From a checkpoint of a small transformer trained on Wikipedia: MLP 704 ReGLU.
MLP neurons of a small language model. Each row is named by its layer, matrix (down: output weights) and neuron, and shows model dimensions 0-95. Each number is 500 + 50 x the weight over its row's rms, rounded and kept within 0 to 999. Numbers have three digits each. A neuron's up and down rows have the sign that makes its largest values positive.
After each neuron's rows, "fires before" lists the tokens most often just after its 100 highest values on Wikipedia text that the model never trained on.

L3.down137:406529464384568468496469509463456411446495469461537513570495417555507465502553592516501556419474432512476480555481485515464369434526419440410538425510418466504513550479574507491527579548527439523518467515552421470429513504537445525420468501484418485569526468610520469513501567366556585473
fires before: "and", "ission", "ander ", "ittee ", "erc"

L3.down92:561506453545493495491412504470536463553521480520439465607441454525503445489440442423509450492531538506515373469424470528521512472522566359547480492500555465467415551479449464552513583533631590535529428527548448563515495565484529473401483462520428455530467474418488450519511466595504575532
fires before: "″", "ed ", "ment ", "al ", "ance "

L3.down160:600449382460625468475481542552513564561475534572496490439580508527522504498367531524597519481524515492476529431531468460471545399540513519506504514437507650438497444412559461519503383477596476521479460498597527560511564537485503533474463478512517482556507440517473481427455437513544488420
fires before: "of ", "to ", "ics", "| ", "up "

L2.down171:550514500543494504561538539464484444531504392544546511596465568492570446579439523508576487448489514512567594500435545517491537540544531459453550513487514513507441463545512561499549399434535519586630554509489475520458396456516506476546449467577521498599520480579509440595589523521443534534
fires before: "is ", "were ", "was ", "are "

L3.down372:535587558474533545532536541510567510561560443560493501424488439441495502468450458448552461499373480491407525544455593404432535471375491488502494469560537520472486489499543553488460517521521489528569540572560426435488573547458560523537557465557494568473616444513441488433483517501535459479
fires before: "/ ", "′", "| ", "\n", "\n\n"

L2.down184:499514507534505561535506464400444596464544463460418497435505486444535428440459548521521540596492467497582563414467485525459561541566573480599499420468559568475563577488524508477435530524574535483461493529471573566433483446451510474645577561547464425495532397519493490452514518476465522541
fires before: "\n\n", "\n", "s ", " ", "; "

L2.down80:554484487413546498430456522600587509562482505459486461610476450520457477457452468539459531486593572512472522551508578517478449540410433446517449448536478433516547568620451437447418480543487524475507597483438509439549507524472506554481496551372577514406548477511507552430564443547525594557
fires before: "\n", "\n\n"

L2.down74:558457480549475508417531466557569485464479531430428468484439496447521498518532517487406565479522517554521455522543455516498519617483551413521427462462473525500438476515485533568487444503452443566556496548535457482591470533490469454436617568470510444591427537518439426524587527563448535466
fires before: ": ", "e"

L2.down689:491524455418512523453466469414502513429509478408563515501525411433571479499505430487544452520512478516573530545509541484434565562465533624513494515571455460438529605500474461509546472413460467515585468628415461502572573472447516549502557589495496562481485510517460543508515528521453483492
fires before: "\n", "ed ", "el", "″", "ar "

L2.down238:471565550502556576490475521440543476553494514512604427492495506544478481540405495430517448574465478483436456435535515498527457499515629472508445507457553449418426534508527528425454491479540519509476329520493466442529507548539479468403482507362486446483602475550475571459503487577554546426
fires before: "/ ", "g ", "ough ", "ov", "im", "an "

L2.down267:533464411459580454467451487515501396526440418575544500515521508501537510532423478508448540462547480475538592518443482482511570518541419412519479554515460498536469524453546512453488535482553408512493486533443476587549572601431631387467530573426486495458476501419526386557533474547336521511
fires before: "% ", ".", ") ", "00 ", "%", ","

L3.down206:561556404485500462501643560529436496490459396566489467513540418413478485560491567540533551545511455475538463533453458499417523491515453526478516636429397486425531557494547579480512489560473553505375463544517576651501578538422500503512413475494489452492479538516492472539481571517559539453
fires before: "% ", "%", "/", "1", "3"

L3.down403:598437573571446551549454542521382537565551446433508497431512529444489465502557472530503491519536438503487481517479529496511520545443533479548491460485522520442499531494552564496455543490592502481408435473571433495673468427460492519422456461486533449543388376522435509428506499552510487470
fires before: "ed ", ", ", "ing ", "-", "s ", "s"

L3.down300:519503460517595468554467576436511485490537482511507488490499383538574509560465493456559526426572507465516483404535464428536393556454487500535515529522478510457518434521505482502467533555453480468466461629523499494596476518498500479525471491451532639490467526531523480560496505535532465456
fires before: "\n", "n", "er", "o ", "b", "or "

L2.down497:489462480404534456393446538550502407555520508538494524498494505461419468448483528481516581498511490502560460512528612465449521436428582429498500605519535571445443543516449476457476567455584523533503516549581433531481553543511591420458447506482453524466509402446453424462514427557549515495
fires before: ".", "-", "–", ",", ", "

L3.down259:479536513588516550513446589457447548542473408483555567494468544525452466480502469487556429501488501497459482517523560557599477393495520529490526490541581490493516454583401540504535539575578535548522502493498549622560456558565606513468453533560528454428515440503530426547506513516451594560
fires before: "the ", "his "

L2.down173:484475548514532464450456523495447491491462471613493428475546535532553490465451567472475543526493448530478552535469587467554484505439569507540529589519580598494500436469578554441488552510580522463445538560541615471508420451437492501599509461496513521561532500530540468396513613486574471485
fires before: ".", "′", "°", "l", "″", "\n"

L2.down570:438524500524448518427463540453423581480535480554618483523442444533562514484450479482531490463553536404504489580569531523425434536502563418498481449466573524422501474530499511500449478508530490475452503617545583562505574470552570503469549521539534466562516495502469443467524444555514561456
fires before: ", ", ": ", "um", "en ", ". ", "son "

L2.down248:418497465443571464508490516467481482518589488463409500531467462476458518581510447418524520504553529464453438533588508482429411540521431447487441656542398518491496538507510503537459546461534549610522351559443468571561505475559496481495453528526480466508480436449566523512538564473474421469
fires before: "and", "ission", "ander ", "ittee ", "\n", "erc"

L3.down555:564564554638421444493503551569454561562594541464529504469485447505510555461480474552527476513436377496556520479437491498521509570469563573542462542485490507417514480526547496561499516427484539413466498515455425556538525551483394480476473407551485517460440494546478484598531529499485413508
fires before: "a ", "the ", "an ", "Best "

L2.down584:510511445484472518479463493483420534404624485496554530489401468493520623471402509456435442419473493493515524498479532439533540512444480537470578442448554555409461507534514475548592528502525548613584485408435485479509477528434444437494442457541553470584430529561427514491522504442426508541
fires before: ", ", ". ", ".", "\n"

L3.down591:568520505496486512412466503575490496485541459512507436514459468597476551483439460517516476378523530516437584560416481440459560518485488431505474558486519435521483552499502518493465474453522507495548427481550459497484525496573543474543539533410431562484455539546461507479507550556516537485
fires before: "\n", "\n\n"

L2.down202:605573475414478571478509533423571434450470507502496444475435560373502503479529569529431562555420480471546476559531426487421574497552504520462517531468549524638492446542460456381557537500563543536475463477517474508532514649437522505442520495467465448539437516441396434511513522554535413530
fires before: "; ", ".", "7", "–", "0 ", ","

L2.down90:494530499480490499400457487582592456537452508454468605515482462487507449586458441476483605403496570498526472490522517458566505448441516562531487608530477512458538526543495583527486479499500530434505559579580467441492401523497559519527552467428446490429482435507499521521602468417509478492
fires before: "| ", "\n\n", "\n", "33"

L2.down135:447552561465455537438439485446513517406503427583516576525530580532478538521538477477484498453541532457505448470447420543481553556443508441420552524512538493519439535477533555568454435510464556511550442497503487522500492443468539509441424533403419551523536487541513412491555471512530439478
fires before: "\n", "\n\n"

L2.down340:562506520489526553474472554512475499563526463518451506553536513500462409513465495409559569428513420527496545484416563507501534508558524558429391487532466502507546472533587528487417547555575441480570489440506505512481496508533460565530516442491516530558552410548382485447568549543507583551
fires before: "\n\n", "\n"

L2.down159:465490528470532465575510468480438458562491536427539478524534564457414407611595512501548438499563515446478460413487478495492462536486385494514503503465495482482502469431480479560549579450553534421559521517577489431444461525494458502568483426468561449512422487493528534540537524478507456526
fires before: "| ", "was ", "|", "a ", "is "

L2.down426:572572392471592467537449461623579448543554461527416521553457516509521509550458499488565493468559434463442527535475465485495490507517583526471428530521498433494461484508365558418449522515521447575505471428446424492479516531493521521554522491464453543501501519488464601431590533549565505524
fires before: "\n", "\n\n"

L3.down548:543531403517430458450568427536583471562488557553519548574520373543525527403455455525514570505475537436553550455473537504398464365529481491580473503502539607559441455495495542421633458405503482547567513509493484629560496484575586337398526441399548462552529437557546508461416496524477501498
fires before: "| ", "house", "hous", "people"

L3.down31:511474543469524576485500596618527457520556392431545457558538489402508510537483515436491564532566439462496545520548619642405506499529550464505537557616530398530565531490471453536590461478526487610504521479433419483492426488510459573488517509528422512489500562541437564464548597503561646581
fires before: "| ", ", ", ". ", "\n", "'"

L3.down49:439472435455593524453384457457495498493449387488537504550518457462452538510481497641517569480487495570596522495508467554412537510449462471530525486497461448414467508515556455525534413458515505559599517529442487435482539501430455487420534480587446458464512433522465548500613530442447500467
fires before: "\n", "\n\n", "=="

L2.down519:501459456525457545541495497542564499531501515453520535497513561545490498546499501533474521470457479529611406455556479470486501499500498450463510549488528497381509537561457589527544567515567523469468442568459409561528462550473507457561458464561415475497506489451533460474539546541537486566
fires before: "==", "of ", "is ", "was ", "and "

L2.down635:490481490459540491458469541423588585463533472519583499443480437500478448442502512439515488544563561520390526459534588531423435546460582448562536481463464492551432524527499527512526523525469535476565545508470542447522495521476531607408505596508537443509448604493499563529425492449401534490
fires before: "of ", "the ", "to ", "and "

L2.down450:498517485416487507448444456481546417473495585529530493487580537529474517468566500579543535558452501526479626621576615540429504566425509477499454556500480493494510549444518553487502509564534537598486491463510511472422506522527546457512498489504499568548447528496416517490629493434544482488
fires before: "| ", "\n", "|"

L3.down515:478543521563503533519509429583509473455508491486543573536500533586513507430617510485494504477530521491536550497412630535541457514527526461460407397476601497436527527498612560447421451425512531509505491485481493592544487545485485564582511509591406470454492509521575462451545385592490482534
fires before: ", ", "\n", ". ", "de", "\n\n"

L3.down625:526608446443470466460521571548547426499422542553593445545528541526540478488481474499530542519530508482491463451501639400413444531522450469586487470432515486460546479463558541524570475523580547390641529516410409525486480524429508507439504536422480530475553549462493592484563529461579433579
fires before: ".", "'", "–", "', "

L3.down523:565529423478519527465447495530564430492447399444410502522501447451505492371467485486504550539508474492480516601569608561423477511419517492481378491459473444549513517552509493507459468508590455534538485558404469439491532513489524522499449528513495530411475465475531412527539470501479497442
fires before: "\n"

L3.down198:481541523521398573416467565516481432465471409399537553464452623544485451534442486493520507578482530396498481496512499594456489530479521417446630501468476459448519514556667501544539544492512535552561514625479479540583444490536503489405497473508498558584469461491453547498598540573537511433
fires before: "| ", "(", "|", "– ", "and "

L3.down660:521525532416493462518447503521522377542526450524488442471469391481511618538448523499498549456509472471527449477546501421549406520516433478520487498454597600500491533483455595429428588577563557423449461501545570574664542411468598543533542531518469497493490542457460465462435484465558436532
fires before: "/ ", "e", "ol", "ment ", "ite ", "om "

L2.down338:487421544547443431534452544533544503540448490478442488430524532490524571473531489483529403443433462503439521555509512555416510501588516540495503471384525372481503494518545432491458582451479410578479438478492449536458449500537567574540452455510546490436548463503463535537446527538502447557
fires before: "″", "′", "fac", "ch", "e "

L2.down176:490454483490503492446472526523461432470446498593543483408511488504488551472537563489405505414395536474520530536442595562460526478513533472449565526541572555502477494505524465500526511500481522473601458395540545509510592514539656454535438505517404510502551419524430498519549529472544442489
fires before: "\n", "\n\n", "} "

L2.down337:504555431460576638541513515515489502481558451507519520487488592475513477460449512479541522558569361496466428438506496515414440509499632498473455446434498407523534437477563425420484568506490478491534403469576497469556555503522421462522447449535521507583502472554455398556503539464523568507
fires before: "and ", "he ", "to ", "in ", "(", "the "

L2.down383:583520452466399543574474512478527519561398466495590514507451574611531480532501461414543413452512485438535515472477604480463476511527516466376514514551467402470481442577541521501573456421423479556507567592465529481491493408491554497553465510471443512581499536526455520527503510565515544574
fires before: "were ", "is ", "es", "are ", "al", "with "

L3.down550:519517488443524479534511583463474420506581464462497464488523572545473463431423558517456544469525541471494484483514529495501453457467527416430499576489565403424512470524549522464509584541464448439502351641496547481578529571547472553401448492504413483464540511436457520591492475564431518461
fires before: "to ", "the ", "a ", "li"

L3.down340:523536499466577526516474557479369515559573540529488543510508509498486517478500483500549592513553519488543438463552565459447465372522540535479490572542531470448538526564479528547430497513604563498492539596436413534523440462542565445432486422526570480562495519441460492521521522515529531476
fires before: "a ", "an ", "ers ", "ers", "er ", "er"

L3.down351:529568453461501575483488493520579465555570427507539449574490493482361561471459609422540583428557464473504383448492555494403482544430495477507399566469517532506539457486459524576408552473576555558440508488531502472504538547517582480460509465505468494545483483539497555454587488517611429498
fires before: "\n", "\n\n", "/ "